config.yaml
n_kv_head: 4
d_mlp: 1024
norm: "layernorm"
norm_place: "pre"
positions: "rope"
tie_embeddings: false
parallel_block: true
init: "normal"
lr_head: 0.00915
schedule: "wsd"
seq_len: 1024
MLP neurons of a small language model. Each row is named by its layer, matrix (up: input weights; down: output weights) and neuron, and shows model dimensions 112-207. Each number is 128 + 32 x the weight over its row's rms, rounded and kept within 0 to 255.
After each neuron's rows, "fires in" lists the words (lower case) most often at its 100 highest values on Wikipedia text that the model never trained on; "fires after" lists the tokens most often just before its 100 highest values on Wikipedia text that the model never trained on.

L5.up994 [102 155 101 112 131 126  82  80 177 144 158 118 119 174 116  76 144 140 152  72  98 186  98 143 122 157 159  92 123 174  96 122 141  74  81 112 112 120 179 159 179  99 120 123 106 105  73 110 143 119 113 140 173 111 102 110 159  96  91 143 128 177  79 152 163 106 157 106 154 146 126  78 173 119 152 161 153 135 109  89 189 170 159 161 142 140  27 120  62 145 101 119 133 130 114  63]
L5.down994 [122 124 174  78 123 148 145  74 147 117  85 110 159 129 134 149 108 148  89 128 140 117 111 134 123 132 106 146 175 132 156 152 155 101 172  80 120 152 126  74 121  62  43 140 155 148  82 133 121 135 130  95  69 137 154 137 116 131 132 165  66 132  85 106 164 131  83 129 109  74 103 126  92 130 132 134 108 139 153 165 154 106 156 147 162 137 169 137 113 107 129 105 209 170 158 116]
fires in: "they", "two", "these", "their", "50"
fires after: " The", " the", " f", " ", " that"

L2.up273 [123 149 152  78 161 138 148 106 167 149 145 115  52 141 149 103 138 111 100 135 176 182  95 174 158 102 152 119 129 127 184 180 183 103 116 103 117 129  87 182  75 155 124 117 184 162 113 159 107  82 107  97  70 142 161 124 124 112 118  83 179 113 128 170 180 131 207  91 126 122 135 109 149  95 155 167 125 131 116 180 169  94 138 167 186 149 134 133 142 148 115 153  89 169 116 144]
L2.down273 [165 106 131  86 136 134 112 106 156 139 117  88 148 117 149 106  95 107 192 120 101  91 107 159 117 113  68 134  84 150 107 107 127 137 208 145 122 160 172 127 162 107 146  42 128 152 164  74  68 122 108 146 130 130 103 159 114  92 119 116 153 147 180 102 115  92 146 127 198 106 159 160 140 121 100  69 151 142 112 104  85 136  68 108  95 169 129 115 132 105 174 135 229  91  65 112]
fires in: "then", "cancer", "movie", "however", "time"
fires after: " the", "ri", "ov", " G", " C", "ow"

L5.up626 [136 107 154 143 110 112 129 109 112 104  80 170 187 177 126  96  96 149 124 110 151 139  95 132  89 102 109  94 154 115 113 176 120  99 144 134 135 127 121 150 169 123 164 144 102 108 114 145 113  84 138 131 158 104 122  88 136 124 123 151 138 218  93 128 101 160  93  78 123 109 102 159 102  84 132 108 154 144  71  91 180 154 190 111 143 119 150 151 150 137 146  96 140  88 132 107]
L5.down626 [118 146 108 146 122 113  91 118 128 126 107 164 110 147 129  61 166 135 100 111 120 130 133 106 117 155  46 106 170  96 149 137  88 113 155 115 143 123  92 121 124 126 159 137 138 144 150 176 131  69 100  97  87 120  84 166 129 110 108 102 115 142 166 141 139 131  55  68 119  86  87 153 143 105 130 119 146 110 167 153 102 164  76 166 135 127 136 150  85 125 134 135 179 103 122 168]
fires in: "attended", "several", "six", "third", "four"
fires after: " s", " f", "ver", " th", "end", " att"

L8.up572 [ 92 146  64 108 118 108 148 163 154  98 134 104  77  85 128  59 137 130  97  80 142 169 134 119 132 162 150 120  99 170  82 164 108 102 122 133 102 154 119 137 116  62 122  90 168 142  95  91 185 114 152  94 160 172 146 126 148 141  30 103  76 163 152 162 137 144 108  75 146 130 102 154 110 167 164 149 128  97 174 171 117 147 139 139 201  96  67 160 126 129 135  75 167  99 131 118]
L8.down572 [114 125 158 142  31 120 127 113  86 145  45 118 120 117 139 145  80 126 153 157 146 137 143 135 112  96 140 119 122 181 127 126 132 154 102  96  92  99 160 107 130 102 132 154 112 185 116 195 103 139  97 144  73 171  97 144 104 150 108 168  27 148 154 149 106 124 125 149  97 136 152 137 124 136  64  78 124 166 145 131 127  94 125 108 104  87 115  73 137  66 111 171 199  97 134  49]
fires in: "the", "an", "same", "was", "age"
fires after: " in", " of", " s", " to"

L5.up225 [203 105 115 119 110 150  99  83 133  93 162 171  91  90 127 182 119 147 165 141 135 168 109 110 131 136 147  92 144 133 109 115 121  88 181  91 156 140 118 159 137 125  56 153  74 115 136 135 149 155 105  77 108 124 163  60 108 134 155 136 122 122  77 172 119 123  49 142 198 147  97 136 129  81 149 111 150 116 139  88 134 144 180 110 170 148 161 168 186 165 157  86 162 176 119 179]
L5.down225 [135 188 113 133 135  79 140  99  90 103 135 104 170  84  81  94 190 120 158 184 174 144 140 167 102 142 123 152 129 176  99 105 136 127  82 115  65 123 117 104  98 106 145 109 109 226  53  78 135 124  67 106 113 107  56 164 208  66 136 102 150 147 115  99 158 117 151  78 176  61 142 142 145 144 112  88 144  97 147 144 143 129 129 101 108 124 114 114  81 131 126 143 162 146 189 113]
fires in: "band", "institute", "board", "system", "model", "husband"
fires after: " b", "ut", "st", "o", "ab", "od"

L3.up504 [ 95 117  85 164 122  85 170 134 160 129 140 115 103 174 154  93 119 122 157 129  72 118 137 187 120 123 136  99 134 165 140  95  73 123 156 134 105 177 154 182 171 158 104 127 134 101 162  96 105 101 142 104  74 137 127 160 152 155 152 145 156  82 117 158 194  96 132 144 196  99 148 115 137  86 141  76 100 115 139 131 185 145 162 151 191 112  44 139 126 112  98 100 145 102 108 165]
L3.down504 [ 42 174 120 125 173 105 204 110 176 132 137 148 141 112 125  99 191 142 146 126 128 169 126  78  99 123  89 142  52  95  78  95 131 155  86  72 112 120 136 188 130  74 135 130 113 128  89 131 146 164  96 156 127 114 125 157 128 135 153 183 151 101 131 105 150  94  95 124 105 157 106 123  71 150 143 101 120  53 148 161  72 143 148 156 127 153  86 148  86  89 163 118 142  77 120 157]
fires in: "it", "he", "she", "evidence", "region"
fires after: ".", " that", " un", "id", " reg"

L3.up629 [120  59 199 167 140 112 156 123  87  91 105 159  95 139 156 131 119 149 129 131  95  94 152 165 133 167 171 145 156  65 119 107 103 151  64 175 127 155 186 114  89 129  92 126 123 110 104  75 102  91 101 125 104  98 150  62 126  97 100 114 174 157 153 164 151  60 105 149 122 136 158 171 196 127 129 138  99 154 191 116  88 129  99 184 152 130 100 106 105  70 146  89 125 103 159 140]
L3.down629 [145 119 123 111 176 148 189 115  94  73 144  80  83  87 151 125 160 161  58 128 145  79 173 108  95 102 205  96 120 165 145  97 135 124 173 130 103 120 161 190 107 124 119 195  83 134 119 154  87 147 115  73 126 119 101 163 143 115 112 122 190  88 124 194 187 158 148  85  87 150 152 107  47 119 131 105 137 104 136 131 146 116 152 123 134 150  97  95  67 139 102 194  90 149 143 153]
fires in: "history", "century", "national", "historical", "life", "few"
fires after: "ist", " cent", " the", "ig", " f", "oy"

L2.up12 [ 98 142 123 102 182  98 193  89 178 105 105  94 175 139 134 114 148 134 110 156 144 121 105 127 142 148 107 110 130 169 117 144 100 115 125 133  52 137 134  72 155 168 133 127 103 157 128 109 139  43 121 105 157 102 130 103 151 101 197 114 135 138  75 146  83  57 132 172 144 107 109 182 148 129  73 116 132 121  93  83 118 164 100 131  77 129 123 118 177 119  97  66 189 146 107 150]
L2.down12 [153 202 103 136 166 107  36 104 145 164 165 137 102 163  73 121  86 110 112 148 145 179 132 139 170 136  81  92 161 127 135 137 167 137 151 141 145 119 159  96 123 105  83 116 121 155  95 109 144 141 174  88 170 129 113 165 113 134  83 135  98 128 113 194 123 104  78  97 107 110 154 140 142  66 143 143 142 131 171  61 130 117 113 125  93 151  97 111  84  88 155  83 115 121 110  94]
fires in: "four", "five", "six", "fourth", "ten"
fires after: " f", " s", " T", " t", "T", " F"

L3.up349 [206 151 124 125 143  66 168 158 130 160  89  84 110 135 122 149 156 118 109 109 118  85 118 118 164 139 174 105 134 123 156 165  81  88 118  69 119  92 182  72 112 201 167 137 160 145  89 116  98 159 164 100 103 156 101 125 142 139 137 131 148 137  72 195  90  63 149 144 115 137  73 150 149 131 126 149  88 152 187 157 119 159 127 166 106 145  84 168 134 110 119 142 116 130 155  98]
L3.down349 [133 124 106 155 139 100  99  70  98 143 126  36 132 118 180 167 144 149  82 114  97 167 156 151 148 124 144 114 151 157  82 161 146 135 107 134 136 116 116 145  66 110 138  77 138  56 106 129  98 129 177 148 132 128 128 114 102 125 115 136 100 181 100 157 153  71 185 107 146  85 153  92 131 137 129 127 158  88 188  99 191 158 136 124 144  75 107 121 126 122  86  68 200 146 143  78]
fires in: "several", "four", "five", "nine", "million"
fires after: " f", "ver", "ill", " n", " t"

L8.up217 [ 97 150 112 201 111 148  66 158 109 150 131 143 151 102  94 155 118 207 153 110 154 118 144  90 132 110 173 117 150 126  78 144 107 151 140 134  73 108 103 164  58  92 130 192 147 113  91 145 176 193 139 132 163 148 111 110 140 150 111 104 125 158 130 132 108 158  89 148  93 110 140 134 120 158 170  74  84 108  99  88  80 137 174 131 144 145  94 122 119  81 102 145 180 118 124 124]
L8.down217 [ 80 113 141 132 124 110 154 198 210 146  79 151 133  99 165 108 109 123  61 121 171 127 137  94 132 154 128 175  72 149 141  64 133 146 181  62 176  87 111  89 154  70 109 148 138 118  67 136 151  68 142 127 120 106 140 186 117  98  92 170  95 159 154 165 104  93  73 144  56  92 160 107 137 129 149 119 107 158 150 176 111  80 102 158 128 135 123 157 131 187 113 140 190 151 175 116]
fires in: "the", "four", "five"
fires after: " to", " f", " by", " with", " of"

L7.up608 [ 89 133  78 164  74 105 129 144 113 141 107 112  94  88 107 132 167 128 125 159  80 170  88 103 122  93 103 149 161 164 148  85  83 117 122 166 139 152 147 120 156 140 107 119 120 133 194 177  99  99 118 144 148 122 108 160  94 100 175 120 162  87 122 126 138 148 201  95 190 136 153 142  84 128 113 138 159 174 140  98  97 105 134 177 113  96  53 120 122 111 153 154 109  57 186 183]
L7.down608 [116 112 143 121 136 161  99 119 153 138 137 128  68 205 115 104 158  79  94 127 119 142 145 105 130 116 137 165  90 153 154 183 141 121  73 150  99  71  90 115  97 155 135 117 132 142 113 106 159 176 170 173  74 100 106 116 129 139 117  98 153 133 129 105 134 121  63 159  76  61 136 141 175 182 137  94  98  86 122 128 109 157  94 104 151 167 199 175 152 161  55 146 147 144 128 132]
fires in: "career", "society", "college", "florida"
fires after: " c", "oc", "C", "le", "or"

L2.up502 [125  57 156 116 126  73 146 178 224 134 125 148 118 120 107 124 110 141 134  94  86 100  90 157 155 135 186 105 137 102  99  75 126  98 154 210 136 134 168  91 173 107  42 184  91 150 119 139 139 130  94  84  85  62 151 134  85 135 133 148 129 176 124 194 179  74 165 116 158 168 138 142  90 132 105  91 137  96 104 124 109 128 132  98 148 184 116  94 132 138 150 158 102 104  95 108]
L2.down502 [109  56 175 119 165 110 181 186 154 124 140 156 124 137 137  79 108 143 133 156 117 154 126 130 133 129 170 147  87 106  79  98 114 104 188 202 126 130 226 117 106 167  79 153 114 190  88 128 120 122 126  63 120 137 117 117 133 111  99 164  70  75 155 159 139 144 101 113 157 135 146 159 108 153 149 151  86  80  96 105 158 142 138 130 134 104 120 107 140 154 164 171  45  68 107 114]
fires in: "career", "family", "life", "history", "background", "school"
fires after: " c", " f", "ist", "C", " l"

L8.up55 [121 168 148 104 163 102 121 110 148  68 138 184 132 108 142 131 133  94  91 107 109 124 130 171 134  94  76  86 171 167 128 142  82  75 103 134 115 129 148 104 141 151 173 136 146 124 127 150 137  80 151  86 146 117 115  95 174 131  97 132 125 141 101 168  90 149 111 138 114 162 126 173 134 130 164  77 136 109 115 170 184 135 162 107 170 159  76 178 161 180 165 103 162  74  64 117]
L8.down55 [128 144 131 149 152 104  64  89 144 133 111 137 103 123 107 165 174 109 113 156 142  66 139 138 187 114  78  92 170 163 172 150  95 137  94 141 140  97 158 107  94  86 123 129 145 169 112 150 183 115 129 125 133 167 129 111 111  98 164 146 136 128  84 138  57 102 118  95 126 131 129 114 111  39 135  69 142 102 145 164 129 167 116 137 123 124 115 105 137 118 166  88  99 165 107 102]
fires in: "several", "many", "five", "of", "various", "four"
fires after: "ver", " f", " m", "ber", "ar"

L7.up262 [ 95 136 132 106 184  87  91 128 170 118  63  94 122 206 144 115 127  80 115 107 191 109 194 160  85 134 187 155 122 146 125 114 106 101  99 163 125 122 108 140 114 104 118 140 144 111 148  76 103 110 117  85 147 102  83 142 193 110 179 160  83 139 127 153 151 133  81 146 184 105 109 147  92 131  87 107 142 170 111 154 162 134 113 101 139 133 123 116 153 105 137  97  67 155  87 114]
L7.down262 [116 132 122 150 133 159 103 157 132  72 167 104  91  86  92 129 107 139 131 149  65 148 144  89 133 102  55 160 140 105 145 181 142 109 114 115 129 101 143 146 193 122  71  87 206 119  76 120 167 132 145 138 141 147 205 173 111 159 154 121 188  69 148 119 126 138 154 160  59 134 122 115 100 137  90 106  90 118  80 129 125  72 100 192 155 123 154 133 112 121 131 199 130  87 105 125]
fires in: "york", "she", "he", "they", "location"
fires after: " New", ".", " that", "S"